MLP neurons of a small language model. Each row is named by its layer, matrix (up: input weights; down: output weights) and neuron, and shows model dimensions 0-191. Each number is 500 + 25 x the weight over its row's rms, rounded and kept within 0 to 999. Numbers have three digits each.
After each neuron's rows, "fires in" lists the words (lower case) most often at its 100 highest values on Wikipedia text that the model never trained on; "fires before" lists the tokens most often just after its 100 highest values on Wikipedia text that the model never trained on.

L6.up409:424479517487463496524511473486504511436532523475540475521548519465485483476492496532464514538549501523475518464456518472487506520478521446484525521491484523515499509519527522553504514491501500553510488477493507483478535477488495511490485506510549499523479511538471480511506478511496504513529487484529516529515486497502481543487564502497477557499458508471529497501494455509482519508490516441517523524494563500524504513487493513521478509457500517493486499466494533474518512503514495498484497488499482492494483513497466511517470514493557503511522461496507463503479459432450522488
L6.down409:520516549545502501520483541507505479529515534510496523464488465532510522501490459482499500439462488445499483512527536524532466535495454501498509495468495481451502471444536494464508497512469496469520482479493506479521495521481496532501553490467454487516483486498494507520529497534518476515516501506481495504471527526506456492518487524506506503468508546494479502491494486530485500528513520525529483487522531539480526428514521537468541530523519472498502492504485448482531498504479474558455517526492481457456546488462518516502499538502459494499506505516461512531494507488479520499
fires in: "2020", "2021", "volleyball", "2010", "11", "2022"
fires before: "1", "0", "2", "ley"

L4.up476:544496525499475541500470483466493496448506480487494483524510463441479522510496459512493510523527464498510485517509513549502498520464527421472475522499490472494538507514456481535485497514548462496444540495502525519544508507504474501474525480482490507479483514508513495508488494516477476499497501494493517476475464556476502525450500474541487520536465490498512514451453478435507514500504505500488516537557503526518531529471491535529492464487511447499517485517484504488479523517503501493536513498552516533539503527510488528506510463529483502511498459505541489502524501513471513480
L4.down476:514497504516483512507454493476552530451508469509470504540512456527513478527544485484493566499531489518485512515474506519486483511505497493515490482538470543483528471531488510494467485486538476471564460464538514520511492533562508488511494522491453483531470503470487519552515468474521486472496491474486519503518502522517500493519499558494488485518455493454482541485499493538486477469516497515452524471510529488466529521502498479505480474500487443508515475516482495507458547507492534526497520516525490505449497480494502471485451469463486540516494526502490521502529518474489513506
fires in: "2023", "2021", "2020", "s", "2013", "2022"
fires before: "3", "1", "0", "2", "4", "5"

L6.up422:509479472485522533478474473538476469487507546443542515499503487523458515507550480529496489511510506536461506479483534516479506516521524484476528494513449500490475509490495482531495503507510491531509517508525462494529499451498550517475504523545520515518494541526529491436471470505472525509461489442532554514535534508484476507542500494514488501549493529465515512490468489491502533477539500478516498465516498468490466514498526516473466501553484487475478525491502541452474507506502522466530496463472475475531483494501475498550501493513475477507500490472522490479444477516528494507
L6.down422:477500535503452498472491511508548553508494466431534493476524485513486473498480553553526514469520501470493495527453456513481488502541549435500484494504498497476504493507481486537492513518480491502483526509476492529432496479498515505525488554590480488490487512511536518520502505520473512530503509488501490529471468521460503494483475495460514546539496513456465491514473486495507471502467536487504495503506491538472471500504444508536498486522522473504500509508494532529526492498493472523525539484498490518474503467464484494491519487543483525511478509510532505505538510486491533478
fires in: "1", "0", "an", "2", "draw"
fires before: "–", "-", " draw", ";", "\n"

L4.up741:521511525509529488520474513526499478507537533508520526504474486520476508499478465502513531500498503513520499492504521499470519482488488499475513505506482484485457505470518506537445455464481518483516462487518531532547503476456475475502553524496497473465525546465490500486522489471526459486512427485552486479511495542495500469486475491505520495521482541524412475446532517499548515556511512479527492518477520497439485471466487516493517486513500512502516503533508494538544455514506493510459509489484523509512485467500486550505494511476525475489521470517520496507490514512473490550
L4.down741:472514463501514509494528483509489498498487490499498520474547512481515496514511527501489488479507512533501472525492489500511448504506498512515471511488458515540540501491498490468567492515495469537472514493514472520486475495475509483494455495493484548491464468521532536504466533529480508498505552487477533474522499508475482559490495478512483509519511486473583484548496492497455533442495503518485522462529460494563508550538541483476489492472508487478451488493514495493459504502530534534512513522490461489509503505474511440491479493513487529474488517472484541493529513492537506445
fires in: "october", "january", "july", "november", "september", "december"
fires before: " ", ",", "le", "ron"

L6.up175:537520503517493481476482495489477515464457502498492526544476515526484495470543505481499504471497515496488451492525510502553536511455522469477499512486483465459475511465502485516509473513539454516532493508520523496512527495510466508506489494449500515529456480499521468492510511509469522472463461497504507496516484489519456526506530539543526494547492468564486528502495495491491497499496492435462484463492451506552485493478526500474544478502533463511539515513533512461499518524465546466503514502525470483512511503510508527532486538516521512505498488448568530489507488502504472523
L6.down175:511485502503501504513479551512476516554496512511459435471513461485509478459489504477516517462534458461519521476480506516513512503495545517489481489503551483508516490502541502497481491488480493493523493465516498468552462502502507533471508494479540464488516490542473509500520510509516461483521563522518453494485510493506472525499535505486478514488514528537470557530528487512498447488483517564479517491504515484510509542474503497538495476481509506461511508517516491478487468527535523499493491508443505526476507485477490497461477488510468557518453460522465487528471502506482526554
fires in: "2021", "2020", "2022", "2023", "2025", "2002"
fires before: "2", "1", "0", "3", "9", "6"

L4.up662:523508508501458472532513450492511516526501498469485507523462538479466522494492484482513554484547463446530484513492524485462455490542465540485464472465508457475526516477513489555487491463510482499516511487485544464511537506502479498562526490460469544519517464450513522465497524513516513491447426504505531486525479504480532532484533500495518500505501478511504478525502458514559473537468520499471500507492529487517472477510486510507491525484493512464474505481485539526506488525509524516509481485496511485507502515488487523508467492510548542491469520476513499487520527503504468504
L4.down662:470494502544533494485475504506501501498522490501516528527531430470530498504477516460476472462480522529502511481519453531534554522505535499505502466518502530528498490466521519458472501520476503482518501465503464510500495530496523502462471533539482481488501520537511493497479529470462467515549558546510474492445495467520480475532508494518511497498496529504513498486464526480478476512487494505469522462506491498527516493529541473491514483501509488526514494533489455474478530454494461489509527482524515517484475476474570503489502510505442461538509539513461487485492487481502550517
fires in: "2022", "2021", "2023", "2020", "2025", "2026"
fires before: "1", "2", "3", "0", "5"

L6.up541:487505490524496480498486514484499470544441517536521536522445490506532536499523505532528497501474542492486509474489486500534499522483511461504517474474490475544517498554494498495515504491467501503508485520470499469536470517501499505492544511469479504495493529490488531493536530467504465527467543449508487538566490484501496492494510531520467473521527525429542503500502473486481508476516499487526484459512476546473488523483581478478447515470497541505521522546499488493499491490491483502522491500485489487454465509518465474513538489529498513497517464474503510469482544458507520510
L6.down541:456540479459479493521483512533516493484542437478534491470506497493482449456472476512508496522493477504522478521537504481471485490529491529563472530519546475446530504484519465519484507466494510502453483504523484495510529512520518491503518493490515502541511491515519489478496526495520530465526490507496463469442518526505514496479487486473541523500491488529495508468480523503495471497511485501491491506492550490530518469528463529580533499502474458547457491517479494547487525469521531474523527497508546517519505475525467508488455504522489530500496488515453483516533484503464496501
fires in: "12", "2", "11", "10", "30", "22"
fires before: " |", ".", " |\n", ";"

L4.up727:532474524503506514497498488509502529449497500463516484512433532516506522485485490505464516496509526512505514516458506512440488499496466494459544529466477509502485508480491530527526477507532527494493494506527493500481482480511463534483549523533529470484460554532519532453479502500504466519512504494548497510532544530465494512464501479476516524497501523524497523467461523480508521484506496484503499530526522518518513520489515479536492490476464462483515486492444560500478502473507486456494466451505491503477523452536469484544545510512467472561449520498501473481508520490483506490
L4.down727:458517484500498510529466544499499502545519520500519500496508486516496443493533521515562477467523487447501446487516487463504532472531500494513517520525471471480513492482501488502522511492479468477510518542487481487457498488502537516499474506447519504542483478515545529522532488555483516528508513475490552491448467482499501515502527501505484501524508468467473479479492461501506487539496518519500489490466513495470505488546490543475492530483556509504479525491517481439527482510513502524517476518514538498497492517435543512448538549496451491474504489515490517502519475490518498462
fires in: "0", "1", "3", "2", "a", "nhl"
fires before: ";", " |", ".", " |\n", "ists"